{"num_attention_heads": 4, "lr_head": 0.00356, "batch_tokens": [32768, 65536, 131072], "max_steps": 6184}
MLP neurons of a small language model. Each row is named by its layer, matrix (down: output weights) and neuron, and shows model dimensions 176-271. Each number is 50 + 12 x the weight over its row's rms, rounded and kept within 0 to 99. A neuron's up and down rows have the sign that makes its largest values positive.
After each neuron's rows, "fires before" lists the tokens most often just after its 100 highest values on Wikipedia text that the model never trained on.

L2.down1250:53 42 31 47 53 58 41 37 41 56 44 53 28 49 57 49 49 68 60 35 36 45 57 58 52 68 44 69 58 45 42 32 68 44 84 45 57 44 55 56 65 62 64 51 46 41 52 55 35 37 56 79 63 44 57 31 69 45 46 61 41 40 49 53 60 79 49 44 57 44 55 59 67 57 25 31 30 79 40 46 51 70 52 38 57 48 49 37 47 55 46 70 54 50 52 57
fires before: ", ", "| ", "."

L3.down1479:38 45 70 32 53 57 46 49 73 72 48 39 56 42 61 57 33 44 59 46 54 61 59 43 53 50 51 70 72 61 38 55 44 88 54 51 51 56 55 45 47 57 45 68 62 55 47 65 63 64 50 49 44 45 66 50 51 65 39 30 40 64 55 50 53 42 52 46 46 42 56 50 44 44 59 49 65 56 67 47 41 53 39 41 61 31 37 48 44 37 53 16 79 47 43 37
fires before: "| ", "% ", "°", "|", "; "

L4.down526:35 52 54 43 53 30 60 43 37 50 52 55 66 67 57 47 45 32 41 18 23 64 33 38 62 62 46 45 58 56 39 54 41 42 38 46 51 65 54 48 72 51 54 52 43 40 52 69 54 57 33 57 47 40 65 48 44 40 57 65 44 65 77 47 40 68 50 48 26 61 56 64 34 51 50 44 58 53 49 33 39 51 38 49 32 37 39 46 55 55 49 55 15 42 63 58
fires before: "of ", ".", "°", "′", "0 ", "1"

L3.down1210:69 35 73 48 54 58 44 36 38 49 39 41 55 76 68 64 39 57 41 53 51 46 54 35 59 55 59 41 51 44 64 33 55 69 48 60 30 46 54 55 56 58 45 55 29 47 44 72 49 61 54 36 60 55 60 63 39 26 50 58 49 25 55 48 64 48 57 67 86 38 62 56 46 38 55 47 41 46 51 30 57 56 38 49 49 35 42 68 53 50 68 72 49 45 65 49
fires before: ", ", ". ", ".", "-", "o"

L3.down1308:44 50 67 51 63 38 38 43 75 38 54 22 42 37 47 52 52 36 29 62 45 55 60 67 34 51 54 81 58 48 45 57 11 36 57 60 52 48 65 87 38 53 48 76 58 45 60 45 28 53 53 72 38 80 51 42 54 50 46 35 55 62 40 37 61 55 28 56 42 45 61 50 44 47 29 83 50 41 30 40 59 65 67 43 71 49 43 62 43 50 51 46 60 44 65 40
fires before: ", ", ". ", ".", "'"

L3.down285:48 36 45 36 38 43 57 47 61 45 37 22 26 52 64 44 54 64 50 51 41 51 65 37 45 50 46 35 41 51 42 63 38 65 51 56 38 52 58 52 40 49 31 44 41 70 53 50 54 54 48 42 48 57 37 60 45 48 57 50 50 64 44 26 59 27 55 48 46 47 37 46 58 55 50 50 33 52 33 67 55 50 42 43 42 49 62 48 52 37 37 50 51 42 65 50
fires before: "==", "\"", "; ", "- ", "C", "200"

L2.down949:34 72 56 58 47 45 56 33 57 34 38 26 61 62 52 44 41 44 71 51 51 49 53 50 75 69 30 63 44 48 63 48 54 60 66 60 47 53 58 47 51 58 49 43 64 64 77 40 46 50 56 68 63 50 43 66 62 55 33 34 48 59 50 58 36 47 61 34 30 59 32 39 46 36 54 54 43 30 48 64 62 76 48 62 56 90 55 36 64 56 45 57 39 48 67 64
fires before: "0", "1", "2", "5", "4", "6"

L2.down1425:51 60 32 48 44 23 46 76 58 32 68 49 54 47 42 43 59 37 37 12 47 36 60 35 50 43 35 40 57 44 37 74 44 43 55 65 51 62 40 53 43 57 73 57 48 50 56 36 46 39 37 55 44 55 28 40 29 71 66 24 51 50 57 53 55 47 50 32 57 42 41 69 49 33 53 31 40 47 54 38 45 34 64 49 38 50 36 31 57 64 51 66 63 52 68 49
fires before: "\n", "to ", "had ", "was ", "career "

L2.down1306:47 50 23 56 55 48 60 49 62 34 67 51 48 48 38 53 51 38 62 37 52 55 46 50 57 57 62 56 56 51 44 71 48 39 37 60 45 66 35 53 59 34 52 55 34 39 78 33 28 45 44 73 39 28 35 58 40 64 56 52 55 45 69 45 38 43 51 33 66 55 61 60 51 63 51 56 67 57 69 40 57 59 59 70 39 49 40 49 44 62 38 61 43 62 73 53
fires before: "\n", ", ", "was ", "==", "is ", "sp"

L4.down320:44 57 38 36 30 63 43 30 47 78 29 52 15 57 58 43 72 50 49 78 53 38 30 29 44 63 63 43 54 60 38 56 31 49 58 40 53 49 40 58 33 44 44 44 45 41 39 39 51 58 49 58 41 59 48 46 45 51 26 43 46 38 48 53 60 44 59 37 31 44 50 72 54 53 57 45 52 63 44 44 69 54 61 52 43 51 30 24 56 39 56 79 67 67 60 57
fires before: ".", "8", "9", "5", "4"

L4.down1297:51 50 46 36 41 42 65 60 58 49 58 44 60 37 50 56 63 30 22 40 51 55 62 54 36 66 54 45 37 43 96 49 54 48 67 58 59 58 66 67 39 24 63 58 64 33 39 54 44 34 54 59 42 69 54 46 54 43 39 56 51 68 34 60 53 34 51 68 55 60 89 48 55 50 50 91 55 29 71 40 60 61 46 51 67 44 18 52 55 47 36 25 47 13 45 59
fires before: ", ", ". ", ".", "-", "'"

L2.down642:52 63 32 49 67 63 50 47 48 49 52 53 44 37 55 30 53 50 80 45 56 53 40 34 51 59 28 60 51 59 63 56 49 42 34 49 46 42 51 55 59 60 34 53 42 42 49 48 33 46 42 58 39 38 39 50 43 53 59 59 17 41 55 63 64 34 50 60 67 48 42 52 58 49 45 53 49 48 49 64 52 56 48 41 46 50 46 58 40 44 45 50 59 68 61 40
fires before: ", ", ".", ". ", ") "

L2.down92:58 39 19 61 64 48 61 51 50 41 48 43 59 33 52 58 49 69 65 37 44 27 49 47 47 36 64 53 63 49 36 47 57 44 83 57 57 57 24 54 56 47 54 53 52 60 60 39 52 32 67 66 33 66 51 61 45 48 41 57 58 50 41 39 29 29 54 39 46 27 43 26 47 46 33 39 47 53 55 50 44 74 46 51 49 79 67 32 48 53 58 40 46 57 43 54
fires before: "0", "9", "8", "2", "7"

L2.down1316:51 46 50 63 45 53 14 44 32 67 42 62 48 25 52 46 41 62 54 54 49 50 45 41 42 44 52 43 53 64 47 45 58 57 36 22 38 44 46 49 50 68 40 30 71 47 51 56 43 62 65 54 41 48 67 56 38 25 65 39 41 58 62 52 42 49 30 37 61 36 60 54 64 52 38 47 62 49 81 61 85 53 62 50 45 57 44 29 31 44 59 42 53 40 44 47
fires before: ", ", ". ", ") ", "–", ")", "). "

L3.down1064:51 48 46 50 46 72 41 30 90 51 21 37 50 72 53 58 50 53 37 34 31 43 26 58 33 48 69 45 78 51 72 50 57 45 75 69 36 56 47 54 26 45 55 57 52 51 47 56 47 54 44 75 41 57 53 33 54 47 46 34 30 43 45 56 38 35 38 49 63 66 59 62 68 48 60 37 52 53 55 41 54 42 74 64 47 39 35 47 39 45 55 53 22 49 57 57
fires before: ", ", "\n", "; ", ". "

L2.down247:47 36 42 49 40 72 47 32 58 61 35 77 57 64 54 67 71 47 54 53 62 44 56 31 58 51 56 62 50 34 54 70 55 49 43 36 54 37 50 54 56 67 50 38 51 40 28 65 56 67 50 56 49 34 61 55 53 40 62 45 59 76 62 43 32 49 52 47 53 51 45 51 52 52 46 58 46 36 58 52 29 49 44 53 51 57 42 54 53 46 57 36 58 47 73 52
fires before: "in ", "on ", "by ", "to ", "the ", "for "

L2.down841:51 38 41 48 56 50 58 40 54 63 34 40 61 50 38 40 63 51 57 43 49 51 62 21 43 44 55 39 49 45 36 44 60 62 36 59 50 66 58 63 46 47 60 37 13 36 41 54 50 57 73 44 51 37 54 41 49 48 38 70 50 58 48 56 55 37 57 52 51 42 43 43 39 60 53 48 53 27 79 50 60 42 29 58 28 51 74 46 50 50 72 49 61 64 71 60
fires before: "′", ".", "| ", "by", "°", "|"

L3.down35:43 47 40 48 49 45 49 34 51 43 55 53 27 42 77 44 42 43 34 77 25 48 57 44 58 36 56 57 51 54 52 60 52 63 60 35 57 62 48 52 56 47 55 44 58 54 27 55 42 36 51 66 50 15 56 47 49 55 52 65 57 64 69 53 50 58 42 39 58 42 67 57 44 44 61 43 43 18 45 55 40 80 52 35 58 41 63 28 59 61 58 26 69 55 49 71
fires before: ", ", ". ", ".", ": ", "| ", "'"

L2.down1227:37 60 52 51 56 56 45 44 65 53 45 36 49 47 53 31 52 75 39 51 42 59 57 47 58 73 50 63 49 60 37 61 49 55 67 51 57 68 53 57 47 54 70 38 28 61 60 70 57 52 71 46 55 65 42 31 68 67 39 59 44 53 54 60 52 52 51 47 57 52 50 50 67 54 58 52 37 32 39 69 34 69 42 47 47 36 39 28 59 71 48 66 60 57 50 54
fires before: ", ", ".", "— "

L3.down755:37 67 48 47 34 67 76 56 45 20 60 44 44 29 48 28 36 32 38 41 46 47 33 55 39 59 50 43 36 46 61 72 35 56 23 49 46 50 27 36 50 50 62 56 50 46 43 51 50 55 35 61 54 28 57 47 54 62 31 59 33 56 43 42 49 66 38 41 61 74 52 57 56 65 42 61 62 43 62 45 65 28 40 61 40 42 54 35 59 41 45 47 42 47 62 40
fires before: ", ", "as", ". ", "od ", "ago", "."

L2.down1515:06 53 56 45 55 44 61 38 50 55 50 75 67 50 40 36 59 33 47 41 52 51 56 52 65 44 45 35 53 71 48 41 61 60 45 51 58 55 44 77 43 43 57 49 16 45 37 55 47 32 51 43 61 44 48 36 53 41 26 52 16 41 59 54 48 39 56 44 41 54 59 63 47 53 58 55 35 56 44 80 39 52 48 61 53 62 44 50 45 46 54 51 51 66 57 60
fires before: "to ", "on ", "in ", "for ", "into "

L4.down807:55 46 47 43 64 47 56 56 30 59 57 65 45 50 61 36 49 53 44 32 59 73 38 52 38 37 54 80 47 57 47 34 56 66 53 56 48 43 41 55 49 67 53 41 56 65 66 54 52 60 85 48 52 53 51 57 63 50 47 51 56 52 51 44 56 45 50 53 47 59 46 74 52 48 42 54 49 44 55 37 40 62 50 30 33 29 49 44 51 46 52 48 36 39 48 58
fires before: ", ", ". ", ".", ": ", ") ", "in "

L2.down1688:54 50 73 51 63 58 49 42 52 64 51 33 41 56 59 62 45 65 58 47 44 57 52 45 49 53 48 48 54 35 49 53 38 43 41 61 46 47 52 42 52 50 64 50 66 66 47 43 54 56 95 49 65 49 48 50 33 41 49 57 55 42 63 47 49 48 53 61 64 35 50 59 58 49 50 39 68 57 45 52 55 50 47 54 50 49 52 39 51 39 51 43 35 48 49 47
fires before: "| ", "- "

L4.down683:74 53 50 44 64 60 45 49 61 66 55 63 33 48 51 42 59 48 61 34 48 45 72 61 37 61 58 47 58 29 60 40 41 34 66 64 52 80 48 45 46 42 72 59 57 69 32 44 41 53 65 59 47 40 32 47 40 43 51 56 56 42 74 82 53 49 34 55 43 38 51 52 56 63 46 69 54 30 55 54 51 61 56 67 51 31 48 68 34 57 66 49 43 53 63 51
fires before: ", ", ". ", ": ", ".", "'"

L2.down1099:72 57 34 32 42 72 61 45 51 58 41 45 52 67 36 45 44 32 61 44 48 25 48 39 61 47 56 50 51 39 66 40 66 54 61 69 40 37 55 56 56 59 52 64 57 36 32 58 42 44 19 48 60 58 44 45 56 59 40 53 66 43 51 62 55 63 47 40 67 50 50 52 52 80 34 30 35 68 59 47 62 45 67 48 31 52 48 36 46 56 65 61 54 64 48 65
fires before: "′", "- ", ".", "″", ", ", "\n\n"

L4.down1671:61 60 79 50 59 45 37 66 58 40 43 46 54 73 24 42 52 51 26 38 60 50 50 66 58 57 44 55 58 52 85 64 45 40 62 44 38 61 57 29 47 46 54 57 57 43 39 46 65 51 59 55 51 63 38 58 56 41 55 49 59 45 38 70 37 30 61 55 48 58 28 66 41 35 45 62 30 57 47 52 48 25 40 37 57 61 46 52 54 47 62 46 53 42 58 49
fires before: ", ", ". ", ")", "'", "\n"